{"n_head": 5, "positions": "learned", "decay_shape": "linear", "train_tokens": 197200000}
MLP neurons of a small language model. Each row is named by its layer, matrix (up: input weights; down: output weights) and neuron, and shows model dimensions 0-159. Each number is 128 + 32 x the weight over its row's rms, rounded and kept within 0 to 255. Numbers have three digits each.
After each neuron's rows, "fires after" lists the tokens most often just before its 100 highest values on Wikipedia text that the model never trained on. A number after a token or word is its count.

L5.up46:171075142142126042091141106079133099119166078111156118110185180135097113102136153075175119154126149076145186118138161113077174124144132115151150106152105146135195097120125138144078130089099138145152158115104143087155054121110117091125159150193108137072161141147138096109127114179149125130207130125142053062156126137159100095141126125148134190124059092096112095113116105178106144129159122141104149128164104078090143143119081179136121137086122193163082162174106123118070145185140134
L5.down46:103084152099149129141144168124123160113137147109126151136124141153113147148149159197153107108160125124130161116136125092124115100089121145092128192124118128129136143162181105068147125121138097121122082099159089159137150128077101131138131136199096151147127149143139139109130114092117137124021166155176142112092144128078097208094161078163075171188122172157110156098087169128109045089078138163176080123101132170108166094143103157151074115124151167096197160084098105161102102059165065
fires after: "ar" 33, "v" 17, "V" 15, "g" 12, "ic" 5

L5.up50:204113108198100087145132053118116137122140151063126125182133079057096167141072126125152133133113090093160175133137126088107161099075141128115162131143165173158092117153071105144167135149139159174156103082141103163135085090093104075108151166125178137117105163076133172123123170147140156074134123084138091109139106150121185167132179123120143166088128059160178090147066163122086075109097105152173091134123157139092151138124134091101137132129101136137089105168109160155203123165124137
L5.down50:067126142114120129159166154165096102105107081139124129132141133109110116104094208145131147140104159095087128098154102122197103102096112105114134206134113080152139139132108094114086122216129077143160126148135087170158132180121149168132085095129121084094181123145173152119085102162092116165071096131202139062094075155095084157126141108134115117202090109082143150116181128100137094128126167111110096105166116121161186164121108138169176143160160155138156144151111164185081105170128061
fires after: "S" 34, "p" 24, "P" 18, "s" 14, "us" 4

L5.up275:147161121129116128111141087103105140080201122128146156118134121078148111133102109148124170166115116080135169169111102113071123145127110136170175168124138212140164062137141146107131099089164177061139172134129099111147141138087111185140194155118175117122127093066129149107106159144120112160075138120161087162112080156157162174108179148133065109125168119138132126097131075150142058127139158107180108121124158155115129172224143097131172124131148196189156128123137099194199097127139120
L5.down275:169138147110126117153144142121123165138098158129114110128113123114146112097144112123160116161174113101105107148122094096144149159112138135139112112168144140114173171125122136000147155105135122141139142140104135146147168123135149116164124142124131177150114146129119083130116131139130134128118143122111129133075123223147106134164108095112139150116083113123121143125170128103137168139099133135134165115095157115147134140144139149140159112103123086114076115129153146131118110106107169
fires after: "wh" 13, "\n\n" 13, "H" 11, "th" 10, "ed " 6, "h" 5

L5.up622:125091136109169141052176118109117142092143166130132083159106128113114138109085172179126151100120133098122121135093103136093177120110105119113126099129137155127210102116158121143065128146146179164098111130093114065133052173139107152118160135134129148075145132159174224123136104148170119145120125146130117135151137133203180138062131094122104090143096055134131088160158140136125108146194141156147064106113047141115170135139140146136135194090115161157066135134107101167085058191126149
L5.down622:154073136093128140202146128097171166160139115146133148084155115157126151160163135167198134085197120139092124184145154161145096166101106125114154113141127077113112094126139171149087116076108103095069082126106173108094151118144081139149140080138158175150123145151120159093171125179118178117176075128106118074111127094122070109158147137122081167128101127069121114194093074194146129124123099105104061142176076121160094086113146111131172118172128195146099125173083102081133092144103129
fires after: "is" 15, "er" 12, "n" 11, "el" 10, "t" 8, "e" 5

L5.up348:169115153130138149129160123132093100107132153102136130061149118089123162105162132144144105187197130052135137160127114151141079098148101115176114121085128094154155130092130153146066086089131191113107107130136118137159164081172106128154166152129156144112114158182144172131183110152114153145118157092144094130112123118126156119146176122144118109106116101105128129154104104081027121051180211126132121169228069000151102114156141126174146126112107146129139140138114129132119121122106126
L5.down348:145121139104181099063078130151169171129105119172132138144102151131146178163143137100048093117126179112055117123092160122072147121158136132136153130127113145154079125095169153119110047151110116205107110137187133131132090121044142140143107097165142225148105167121112077099153158118096085099136174138107122185102175146132118157157101136127096162113095129138107153063085118129098108166108186119105099093132188114120129147120147135175145200065137124117089134088151148149136193135115137
fires after: "h" 25, "ar" 14, "wh" 13, "as" 9, "on " 6, "an" 4

L5.up12:134169116091123132107097117104117081123121103099115141097108120146093104166062188085120088110156167147119165168057135164161127124121110176175078189126136105138134119155104173132117089075121106140143168115172120090151105090083059210126122084100151111135159110068146105165162153146098180107069167103142148080125086115095115102135170094080118186141171107140146124150138084136087149114108142132212125119119113131114076173128130064117184146104128151160149117136196127208099143108127111
L5.down12:120131157172086123045061140088113096164110113177149160065137145160177149132153147085162069125103082116120205104147123115109210129157100127098144181077188107130164135127127134087085095066195122136154164061118092114123099162108108087089133106140087115131140151169139161086113135113130150132120168130172182076112139128115110114094151137093196101156165148128128150112135176121152142131123100124190102110140092185165137080087112156156135160142112127141168093154155064122144081130148096
fires after: "W" 20, "f" 16, "0 " 9, "w" 8, "F" 7, "E" 4

L5.up56:108083167169112115144163114127066125103096174167153124111128114122000198116100150081177125106076114071098146091081143087104153064091109176166096097149178139098064116129139100168090152147108165170169137175194125134144166126073107093140122139174133141102089172121092169154111101120092083159115152144128123155122143092132132133149153123124118112139127105106154114120136116140112136136149120139175103164157064133115141152168155089111128128114200125128080144161151088180190099109101119
L5.down56:185091181143071108102158159128129153152116087119137180127133164100133114166139082169076109079170111108076138114110104119117149144120134139158142100184082090113127141123130058069162151139113133149143131126076129147197123158104152071113187101126121093114136141099094134156128135108128109154153146077122106156093130144121162140181144090143062158125158111119134072134153095113145171107139143169153122099047107230137178121143149102189127146184078120106101116192129036181161150107118130
fires after: "G" 22, "H" 15, "h" 13, "Th" 6, "B" 6, "ow" 4

L5.up105:103173128131106143107137080065123139119138192078138149068123139107146118147096136169095123183149038094090187147080174146135120095138112133150117124139143130129155108106146151168037070104118119129147133132101106130185070147106102133146166126077113147068137088207099155104141141128183168123147177206125104066146103138209126182130168155165126095168123113097145131096082116116131155135148204088094144111138111098144153170147128151115175142101101142090144115120143119138146132129178178
L5.down105:105170165083080145147117164104056138160140142147105160154188138088122142156119153076178147152095197107077089063132095202124094092148084140133138085136072154123146079162104090116125107139078109139104105107123112163161103155138100077128126087112149144189113085114111126136132151150095126061115167150144156144121110120162099124144126178138219153149080105126161141167165130092104142138122142128138116149171119143120046080137113138168149106086139230099126144175140183105121099129124082
fires after: "el" 15, "h" 14, "es" 14, "e" 10, "ad" 7, "t" 6

L5.up323:135179076095119141116131141156134067133123131131099155056113120103146099123127151181105095128115081140151137099075098142117146130115150128178147165071144144163098146121164051129132102140157090202084163104092134092145154109138110149130107108126135083150076142170188119131085114111166090104143159163183069094115079139129109148079165065144106132160119092145176064157130110130159092061162195098097162081126116142160131175126175090127132100088138094137080081103141167177122112052155123
L5.down323:080145087135099153120129120036143138182153107112196142114116105170167126157170146109187138085103144168155138102141130120154102145128099157112183160156171124070132135125099090141113071160136143154078113109099140107130130150085098146157119047118095168142121091166149109112140160127114098133170145099091130142076093089103094131152170090165100102084158163085147133094184136182176150081140072095187101145152139092182155058140103163179049120175132138110157089107137103131177146124127151
fires after: "," 16, "el" 14, "–" 14, "an" 6, "2" 6, "y" 6

L5.up318:095191128128172090127105139149159107119150099118134182138107055120103098024129075136175160173117112092161190177128112105117095094134165153175134117098148150170139115134101159120137130077078101095164179167164116106195107160115137168100130149118145122140116149129144162114127096134126199145166197075172093175128091125209136182102161152123147132105124126086178135125095085144077059118105152095136106155105131143126130118184153083127171133095140149153111145144143087187125122096158168
L5.down318:122126115108142083118106116087114158123150128125128097141141115073086143164095107140136155204097066089138168175109163123165158133102216152132111119101143165142164118107124138000102111079119111093176125156108087144183101134126052105144143149202133087107102140132129124109095125147164116141125131152118099137143150118194144141087113135049127134173101111181213128110111121115105100119149168133127144145130133141116087161144113126141145206080137132172114144093159115137168194070082118
fires after: "." 68, "\"" 6, "|" 5

L5.up326:185167152098103099093111121087109126103145174175174167110060117123086133140106138148099104129128132117139142204130219142162113145069171206107179123108126122063129152183104112141132092107120118100123122137151130051126129116148098129167139090098113106134153166087130143113143188119182167096135143039170091086179129095119138109144136126124112118109093125135147081205125094097160119122107119131160109174128116131142148138164154095095139148101118153123052082148119083144090204069162131
L5.down326:115151117156126163100093137128195153143164120184168108148129153091092071132163180076110120155112112169132120129056121117139131083129136093090142165119078118102098094136141167099099082160133098186158126136168158137104164165102138131138048095164155138217166130144123092107146084120192126132190165102158124151119149142146157112072093083097094109069102110159131168111118128084148175115146085121155091142117108173148134123143092052129116151135134099151093125193085212104134068112149138
fires after: "k" 29, "F" 15, "f" 14, "the " 5, "P" 5, "and " 4

L5.up369:115154182177095030110160126151072146098133134123085127075061099095096147149117195182085111112146128159160155092103156083090137130107164133126161140153170144160123134096103142150162117126139104156146126170160110119119092127081119133157148150127224134087095113110104149124135123103087173113154154103099121120181117176172166137163134140109095189075097138153156130166109114105099186134109083082150119206120163138117131103132109130121164163113058172155034113115153125105172158090113141
L5.down369:192124129123127137131127153146118154127127094092154149222138129135122131170106168135168144125147119083218143127112111176100104101182089164096164205112103146163085123174146066122111096128080106131112095107031089118133090151120128140073210113145097133117115185103127086080204168140084122158074178152113116149105110111098164118132137158096089123146134076122157129153117131150074162114156101083113122086093111137170107145151154152182193142131091103117138137131167137093139136128084115
fires after: "n" 29, "p" 15, "P" 13, "N" 10, "t" 8, "s" 7

L5.up137:092156156118126136097147133114106165105138150157052157067122126097038178126132175139144144081071159100096093111144148040158151114103144180136155156112125110135087133097112151151173123077155141116095155143138145129160114103142146136143144128147173107105082170133096159136154103131083198169110134092145180093122065092115221135128130167109118105106119137114172127122073101128170155111138135121156152159111083119144174125142153084069171153044186127120139044084128108149171136106135130
L5.down137:122106197094151092104167141153159126137149168121118108107084166044125110145173166134158138099233128162144159155086099108111098168216100176133092086184056103148158122099125090102113113106076139156139126138124113160143101103165141097115133139090165117099129103086097135134084108149122119170158111165119118110123100110144187117108157171156047131142110125160106099117131133091147168099108163133142168169024117185142126102188140126128117135114143140098065122109107086150078110157155144
fires after: "n" 41, "f" 18, "F" 9, "L" 5, "the " 4

L5.up427:170140053149131037101105120133136169078134171144109133154151159169116111165101153166164156097109068132168155131113121101136153112156148122137108202101096127164136110050068181156123141108101119143095156122143129115096064111072140068143189115123147174125140131167165085109146133162169112139157089073166119122164083095100124151135111198110107135141110074154106087138068166140084082135213110096118150133119171123116174209137107110140143111100115128126165131178143111138099127140092156
L5.down427:107105169140133120121075156107124147120137123131141132079096071153116147111129071100132156076171133145122126200109113130146137153141099188136191115144131179116134177184149136151169123150121143150068084205130096126045153104101109171169133102115134144159082105084141175126089137187047123105104125128105130110160154194161111076105108112124163140100155114079138137155094114168105067116131093114157149169201158181199139085104099099128147122118127131055074128162135067137121129123150129
fires after: "ar" 59, "en" 15, "or" 11, "Ar" 10

L5.up240:105136092143117082155142105137071157168107147098064128132130112082125131134111114134118085171193165136127095150125173099122124135089137165115109159132144133109144112077086148156044084084114085075117136144180138067158073103142143121131125156151150054120116121060186121163195138153130103114090105095111045096135121106143153140138147104095100106138131125147087086076145159182050187175128177136164124121157090105149126168124117102102115177073134182145083085108123129098139169160164109
L5.down240:143130156164149142069163052091124092111161149159121113097084102153107140079131182205143150082151089099126160112099144119133164125113165085113185117098139131119145156171145089112143165125199100137173117110134068127077153157115117145147166160120127179096125189165080127130105187135100152071124143153155160095137116138158086135104119178149142105102126127117164169119093065086150069091177119130067136091092152141106138042122136122104145127133154096195153106106146161198152096104079142
fires after: "===" 45, "==" 26, "== " 13

L5.up623:113160111096109152063162099109125107161150107097167093129092124111138086101111149182149134184132132150172120135148146120139081109049197110118197143096130124107124115123139157132119112130141116093121139097120149132170113130114146166169135164202137080100176147106124104039051182148157129125133154173181103096200128150100105136126191193101089120112166171130171067160141165095063076136146160116107095138126112107097157167175093139115155120166150113151123142120074061116125105113181137
L5.down623:122093171131091112136147129069201121127116172141115157062144138154176099138112091116141130114061096124129151130041129115116108101119096170176095151122153152187117154173090119105147167155152153108148085153108134169131138150122168121087101171114148102144119134069208202110218096101104162100156154100148138173086158166145185086148101118163168097094134115131130123132101110112106123159141103139133140159092080110060142148122116128108151095165132099067138053151159182160102126102073149
fires after: "P" 31, "In" 15, "'" 12, "An" 7

L5.up631:145161142110126088118054120113096099083128116126074124127139132159138101110175122154141101157116168059148119136123170130117198148112130157135114154097139128095171067122112149154129123061105087095095103179085099102187147120121050137153123107153163069054146140110091097164109148144185148138081130139128102120139134144137168106134138152067059211154190114145110074105117107110132147088137148146181120095141061142042159130173113120159137157101110195181102121126117121109102168141145106
L5.down631:178096085164167159141162086172142139162113149201150123147165193126163148141111174118139112120065104104078149084133131096178140139105131104207167096103152121152188147087091157107117092151100160114078109098109081124117129095117129141122115144150131126097132174166073177163146096148091166140095070120090093122056035078097108117125121090132143165142093109154158089144166177104080127159168212109125113132122120104152136115149123107179156150126140097124152090104158093111137110106085187
fires after: "==" 27, "== " 19, "\n\n" 16, "on" 7, "al " 6, "r" 5

L5.up552:190117113126136144097145137130185104136108171147132123156107122103120187138080084135145094117131131107118172176124140088142117112067173127106085124185147190157180100166105080152130116089072118169129156199126104158088071116133129144179158158121152124194129162099101110097128150093159125139079130068150140158130122064142163157114187186125156143106137066128125146178121130149072117124118098132178096066132128168150111096094127143074121168062117137120091068138177133086185170118082102
L5.down552:076178154135072093134143131121141166173147136087113121088136157125121061145043157169081162130139157122117091087147151124100109098122139080164195110131124163128091138089095044137124164159100141157129063142143125181100105135170188114121118106099108133166176120131085137113172132102130134142148095115119066147102099093130127062114111160176062122142129100158139161151136135135142112128168170069194130110125139103147117154141158095148178162167088115100112163103119166044136218161134108
fires after: "n" 18, "un" 13, "R" 12, "S" 12, "as" 10, "s" 8

L5.up464:104121215169097111061105140115155170098131164159085090100121109130123134120113089159107135127095096050137141079139105091144089112103134158153114113172157123131117124152210115108078157128104124170070149132120164097133072145121100188155185139128177061099145152129103146135092110100116100168131096146150146177102172144180111116181135160113109039117088174133133111142129129164049136096202142129147131141140145076121101177118142155112143145147141182128117121090175140145142092041129109
L5.down464:076113137109112133122118099131120096118077111173145158147165174089103108149157133109123089120121104111124117109137111115157092118169052099144062149141102129094116191149105137254100098123125173122092109126136173131151101085123159150109049128164181148107134122151129095087219110170100139121141077123130183150183168125084130126136165161181132123127137166103105076153117155216174103114136063149136055117151178091134103130113124133105113127137138144131147113106122096106174153161183163
fires after: "an" 10, "on" 10, "G" 9, "h" 8, "er" 7, "3" 7

L5.up280:144160130055129148129121082111123130120160147058163159122157134111060123109158166209162033151086145109196166140097132166157142114121158172158115118115143109149128061121161072131083126118104115080105183145111109092164170185174116156128148084155124133053147177112183125119160100147130135132097131097110203147145137137123133189108126112125090154116122096103141128148125096145133088135163169133132125101153090106134117132097190150186102162082150196124133110149064095157116098136079096
L5.down280:083155151157102121119133087218086110140094108088110109092101096100148086105129124085126099128133137128128127111149140163114123165188097126096238168159115102085092103122153126144076113115116134103142112148138120140135178124140087093168085144148144066143168182166092176149122141079128142159138145100162119148135116113134181148089132162067092060175125150133122093091107182174174144163085165137126142132149161154104100078155160173184137197145071091071110125131131173125094125163077093
fires after: "was " 19, "th" 14, "Th" 12, "to " 6, "h" 5

L5.up599:087115086144168124103133123121110149128142076112085156091185124129062100088122178147095102153063124150153133132157135131116186100181098084169090110123136146126132111172115076154090086109062092112134121192104106135151125172096115169148153193106155117049118148089093061139116118139149111148089170106170169077182164125093194203144077108125136151159163100144122090088071128124142149136130153133120132124148122074132138148161130132170105120090201182104137086142148085120135181098121128
L5.down599:154135097131153096100127185075126111139082162151085172115194135089116136111103161158077183132108090126118139102127103166086117126208130095152160087092119116127114126165130163078125131100087144176119103165118157173165105181123108135153148104125156162087152119138088116171123116159100152067139122126088145135154167119132067141187097155064118134163129119130191126083130128103156113116138141179118190136154107164145029124085204088099138200097149155063121152128125168115144132060130117
fires after: "g" 24, "ig" 18, "di" 10, "==" 5, " " 4, "ed " 4

L5.up225:179111125142140105075150096075101180146159133068162112114111133090113079075098118131172141126183107095166104139151094100150159178110060154126114194134094184112146115090163138139119127133072109094143138154172081074156116088173108115164187117129163095139094132073193138085113132129215090158028153102152173093131110143148134140138130109078061128110151113117162106151162125128113053109168130143150103160143130034125150144142125116137113112096161157149126116157133150121141138101144147
L5.down225:119121165104122121165210111180107141130094158130126125126105095158139132118146126102151145095157099147132029135145106089079137140130133164072120110151099155133157075142169120042133166086132127148127103070117168163100116118091117157169152182122134154144067107086101104203155112144154045120088116126109107161139084178175135146112141081106153156146142149112170112072112151148164168127081116101158168157105219123142088096102176190106129141120080164155115069123150146130150089098107149
fires after: "in " 46, "at " 14, "uring " 8, "d" 7, "In " 6, "t " 5

L5.up610:149108174164171058048135135165176080115126158122064119101178115100123157110145151087146150116144140116169130121107180105140088084043165157155131122111128124095139113105136098139132116109120113125171147126116141110116067159132112143137142182181133097114130142117171148158084100172122126119135143106154096184103098123153119187159193203116104132090076141111131095130120112201124145130131127134226143104185110066098106145104140173074111172117133144147075101143078121111147101042101117
L5.down610:163156097135114140176169196161147091178157119123161122080129129180117117138080063160108116158155105141090135097148077141166129049132117124113123114135125121161145121188139159125092112101176092102116114106016179152118146117067118114119135127197094134111138161103161096092115075143136096126108133154106123148159074124095103153080136118134138151145123042191098116152166146164160106151097071132134105122147175116159127140120148148105169157150109122162075066133088162205116135082154175
fires after: "G" 65, "Q" 21

L5.up148:122132152139123104147157096095177112045143122140061103129102064086148144098168132145157095122111064107167143130060152142154090152111216149125151123066172109060115156075175126139122159116137156177122194120120141159140019151120135138096114071136185128104077090177186099146115148129120125103130173149118085084162042112173100121120152113137121133136124149160156122137112151109133147125113101114107081095156127109096132135138105133156130132065137127154057106168175128144136127165126149
L5.down148:103106126149078102100068117189128131100110085084129152129118172137101129175117086133127107071204183125144158145211129110089117106125087153165154122149159174125111075141164105116143134163116134096119124147117107147114154131181109141116140162098137150135095188086135088118129095137118143134114174126165145150170114153102064100192122171165125167113097102112049079170122102123144144089127094171159135125164093109188173117052105169143129125145126123151116185157046108063170121193107149
fires after: "th" 29, "n" 25, "an" 8, "t" 7, "in" 6, "F" 4

L5.up572:126130178126118132176100139142136104095137172094082178056155131164117125121156094170119104121135116087158154118152194022091118100112179162166151150126175163112170085089060134148120163141136089181126128136128126145145126127078147172155087129124163071153119153055063182148137154059143217104142081104104153142128114122099133152064177132126109157088128101158159120170132074105090123107111167130172116130138101142130128102118093148060168112071140112142103136113121088117125168135111112
L5.down572:147164166096187085183113070130170135216115118131183143146151144144126110125159169121111111149135138129104143162047116112136101130156094078194128150159084152086130160108144102125161165130092135158085109134145153160119147148134072084095124135112131116078083129154082058120176139150077147098163210118105130132145094086132136104136114144144097085082100118082155119105112140093158120161103097121183100147115214194106133096137118124130150156141115143097098082163108141120169155038128182
fires after: "S" 48, "s" 23, "n" 11, "L" 7, "l" 5, "N" 4

L5.up162:146181080130134143141148085116131092143114098039136083114120019052140139140101140113180148110143125100173143167123116081107113166058176110174157115089173164147106143130091125147172151128135098140099160174113092171145073113178124152145142164075187023115078096134108144101192119171135122084126121141124109148122113133158090140141158094126130116120109104062140151178117117148099142122109101155120075092199149152096144128136127133168145132137080137131094086115092160176114118139151138
L5.down162:150154151087097149139077085114172174134140171116083111153124184147095143115199073118132126180190124102147087077158125168191075164170152053137092199143111096069086119143086148100144121137197138118099135146112155175136123091123119128095094108182145082126096167111095132106110034064131127137151128137151118114130146132093173133056114129122111122151109184109113057146115088121081136134092166146130118119118151115145147117158155113203092104144163128167092152127150159133098137159113106
fires after: "an" 14, "O" 12, "A" 12, "t" 8, "y" 8

L5.up546:165111171198105063070141134083134174123120132121062106063118066048103167126174140084149161162135125109143171139156188090090159117124098135145159141089194122156119124069127131144136111116116118064168141123157100093101164091138096188118141164157146128110103170151120142095117198086137094190143139141112119125182095129128103165153157091124074065103147099059192130147122108128103131121124086107157104123158125077097115135124128132084144100120169166130127152125120152117202129074133102
L5.down546:119157165177122087083152156123121145181104103138115104072108164135122135159145113164057109170123222132110128127147157144154174151101146129185133118085117121144099077077102150050127124163175085153133116100063111115071112138102112135172158151122140118093128135134085134127161138082163080127142113144136069070128106125124112150164167134141084140128125117122086126071173160144142198148157168109061134103115214117107080121174112106176126084187079148100104132123127203097104114163142150
fires after: "G" 15, "g" 15, "Q" 8, "F" 7, "for" 6

L5.up88:148144097157107108140102135090164113150122180125110118069111126101125142144096097115137080140073142133154146099069098099179162118054145106176129117128126066133105116153123090161132052089161137096117140140057130164146113089100145149131238127122127139098128087146133151125149078158159130081141145114072082154138120061172194142114186157111129176182104103099186117088095123093132151130121123074117109140122130126122217148171131164159182182049135132150139113147104170130130132156143132
L5.down88:081203116134111128156182092110138117125112133128093112136156083155168042091161146167143105123165137197142136105091171119155175140089107080155094116114156139146169142078065156108091187123187130136134155116100155135101164082159142120119121122069193115098107116085146186157058144078102139156068138081126073102135100155133153116097109143158175152134085122121034164139136140144137172148136135172155182171149094143169097098109076111164155143163146114128132136119091085161108106120100112
fires after: "ad" 22, "c" 16, "ur" 7, "t" 5, "x" 5

L5.up590:110152111100129127119082124114182134144179179109126093103168116143123093081089117116170157121112117136125178126068109066124112141157103073237126154125099210161152078085151084124125113086074086135186098137128116158189153182134117142160135134115097102120095116137166167133121137091082168161106138116171123127148097157146087113119206144129062082177152156113133108116140055103127121140139131127121082138123105127134167123086127073134186173082133102203119098067126141157166116119140136
L5.down590:106153141122140124117152100113120093159143129162141113067099124127126111114148146131144101077097108155152120177114165176187140134088118078107133192145181094115103129067107145000157157177118120109142156172124119166142131149123110171155140114181150109098150123167151131168145134109113111114124148144100131107167080197143130137151083154093129136137134163155170097147140137109104125130109122131138111132144094136082138129122102120081076134136107165118134138150125085164120049138132155
fires after: "in " 25, "bec" 8, "uring " 6, "be" 5, "for" 5, "us" 4

L5.up118:186179148156093128139098131133128120147120184104108111194124104144167127143127172107144118084097143112128111112111127072175166111076171125129145130052151227114127131076189103155147086129090187141115157119142101159119134091152103117151103084119125127154093157065147134101090125193103130118114145048162149128152082077114156116079108142099140157141170048120129118105124128075148069136113127117123154088138138075098176160153077092169177154122089098106145077160181165145126129129176165
L5.down118:131142075125112115147180168091212190155116161126124127131126135169129161119168126181111164213146158109079149161101109083140150085096093162127116139122128106133161134122206127144155132123130074116082134128106143100163136118117165097149168098111196147142147057149098104138090129148144150120099124090122088159137122150086132075132149127127107120163133095130158129142091150178145098136104082173102098126155154116112158084046080146196139078167151137137117165106059144074087161150036089
fires after: "p" 26, "ex" 14, "pres" 12, "pre" 6, "im" 6, "comp" 5

L5.up31:083183096115175103165046102130147158129135091137151131124068153095060162123101074126138179136010150109153136111150115122091163147133104129118145184117183170199108131113115155148136123078071108117098181181125133108134148096080100178141131173142153072112108173151124113102160115145128077188120102078163148081132146161169136136124112075136137154159100138120147121163108145144124149116158125115122104146153097130065172132127137140135104095131225135150112166100131137143102124045120152
L5.down31:179119093088150095155114177086144118168118157149176120121111102183127128182146181094074106099131104030118094140098102148114115172191126160097126074131060126128121126186151149099125185204139137150189108145100120104100090154170122099132146045145144132137075153127126143135101148105160114083129122112111084228150149142142120137154107159149104096128108109159103160113124125106081133070099108124137150135105153115186101094166168082149083148099144144139132055149160089132163171107145145
fires after: "B" 37, "y" 14, "ri" 7, "wi" 6, "and" 4, "m" 4

L5.up563:145152124135103151120114136072130152112097120137166071183121135142143158125127109182162128119132131105124102208102130132196141121115146137221137083057075164124167115022142151177167126101126157069144126101090074143167020147100118089144133130137143147133060126125112141102126122116089064174122120095116113099141092130180118147165133144130097122096141130092099130178169126152103093127155131109098058108155152142104115147114095107171143139143114148123078143166211103132136109186135142
L5.down563:164134124116087168174083112119109138151220147090098094140124135117153207161158157101135143134141137088141117147130132124123091094139117148165083160119159101074140133167129174133113118143117153133086095122168168126131182120079166108103143139163139119150135152146156174171084058063162132112141159146106141126100087155139186131108090094154089113132144121104208091136139103128111107108067082147100128052080144189118081119170091204174108098086179104111085149124151147101075096103074101
fires after: "t" 22, "og" 15, "in" 7, "tr" 6, "sid" 5

L5.up27:150125155173078108090094134122160134160054165096180170124113110103156090131080167107127151145113086096166156085157173121138074126136134171143109163133098163052120114150157113158139127109135100080181139150049130161143107076064098131203132104094108099080101133092133106086085138139129098080067129067117183146102095084153116145091188155099154097193134144131113131139191055122112122153132153133136076135145112145148131108107142086093169122102177120135112160136148177139113119107155181
L5.down27:167095145061143168139107127092140145175129111116072141116154140119129123193134080197149073107130186124107168065103141148167156151117129112101115136137109127167114153113112083083142053097076138132103111164134097084143143120122122140139141106166110126195192099161170103117151145099156095152096161162085116167076164110180151119133119107158059129073107139093102121153162152102175132151081123103174173161129139139148099018073185160172137110130133133101102097130104124114103150066165133
fires after: "re" 72, "f" 8, "pre" 6, "O" 4

L5.up152:104174114126122098155134096135128121120108207072118118136165114126137114150123167111157068164153152113114210183060126141120177157087154109184122149148108157108075109093134185127132068076127122087170129125068113090116168134178106116114145133125085134109088101163123156097127097144140070065131110119089088107134050124123162113088170103130064180119133084095149127160096152154194097081085129089153157136197132121070171148156154132103110168076141108133072094122150110150156141127137120
L5.down152:120146101098116152127172102120066136081128093079155120138135192174158141126113177180132132101103184172193117111125166118108108115128118144145206098154138107061093089146169141188169142134112164115096101110077139110120147112106132119162138163078142120058122134175142176106158152141112145153096083167117146083095193143090133103149119104082160088066161193121154132100200103115135132148176134104114091171117097112105129117110116172159109121165119050101177114126102119058148179094153120
fires after: "el" 16, "as" 16, "an" 11, "at" 8, "all" 7, "is" 5

L5.up629:128123101086052146092110043157083071165091103116164059107148101103147127167084179170178141125155137125187148108174099106103143149086118107153171106087133114147107107127070088163136156103116100172133116124090151174126115083118139194170119173175165104106113118087116173139169169126161145070138136145142150155105049120148057159071130133135134150130110119113153084114119110145085116109144179126101097162073100148156197102097145128091165152131127130164105173095096145139108133104178095
L5.down629:151117154044146153125046107132150132117158143109099177149102144135092187145163095134064129117134162125106158096144161116153099165158169107133062089173135137132154130051146089096086136153183125065118197121151124094138126085145094077123113099137092117049189145150076068094110055125146144137149107067197104123163156140137123134150137145123151156139068162105097071141180142116148182128115163091167131139179164131113123102140140200135095169116095140138121136114126121122103134153112123
fires after: "A" 29, "O" 18, "E" 18, "Le" 10, "N" 7, "R" 7

L5.up229:196144144134106128166136108134124166096113110110144155163093101079073125098190137164166100200112111071150121150137204098190190071124185154111195170050177151139071116110132127142141138098072114116109137163158120132108116090108090110178170158177157097130138159134081126140131161114128180074110091119119084101144115121135139151135172124132115128088091104091190156096116064099122116132073147122132144158175153088107126075162117118110146134148129165121107062106124144114175167078135106
L5.down229:134118141140119111088086151132116149127153162145120145140122122123089106093143131164111116158143154189134126164142123191133160114140155060139167109143077093211075094112049128123092108138157133217121101081140130154093090115095124117173070137125135237122132126126110128122165120155096113143125134128128081124141102095139143154082211108116128085148054169046145163158142152160146142104149140106095095140121087136086132110159119076210120157117115153174152060107089149134110172095105124
fires after: "P" 43, "f" 10, "n" 8, "N" 6, "was " 5, "p" 4

L5.up635:105136123205130146137070124105080079159108089125126167171112107085065183075132172176144106200124117082153111165125164148138146161114145151127121173071131135066103107170138146140094090100112098118122188171115081087089163119117127200150155145156171083079119096074121114163194190171121126105133154123085164089115096063076124103135112155107116160121177143089132105192140125142141156118078162152156130147151123137133128123159084129165133116054140127153124129111096133179085113148099141
L5.down635:139074148125097164105181120097132202091110132127144193115128143132135123142161141076178157172133092126103158135125153086099136088161075163172125122120096134130145114119092080135144117116105137129148086142114140148090061160142120090108115097094109118223119164136096160052078114148131153122163108165117155136171082176152164091067102150167155128158079126168142231077113112131136128107127179148124177177141072099089103127101110071078127122149178160154166092131135116108173109141112083
fires after: "- " 32, "==" 16, "== " 9, "E" 6, "\n\n" 5, "(" 5

L5.up542:140147117119172100089134011137137132131181147152130145072133135123141125124150168177140131164128068101144142145105156084113149143102068128100074199073120096149093083085120144160079131108130131160108115134148110081131105157132118167148157121163136104121043136154164130143164134134173124081063150146193136055099088123130091152108182113104077130165132148125173122189088151213110085102173112169119103154191132148125122143128137098118084139085150172146122117167119148156117107084156116
L5.down542:155141126101163156143132180158142134125084118113113136131131150117113139093111158156134117090134113117167075089170108147136164204106117135085185141208132088099111139091234172093182173128165111162172117159118114145135120143139087131137149130129120131101117183089090122168149086085145137101130082142094104089000098133126123085163097099111162149110112161108153172134142121168096108127103081160134189161118086131198096086107081103099162116136113134065116103128137147160138172109086135
fires after: "," 53, "en" 20, "st" 7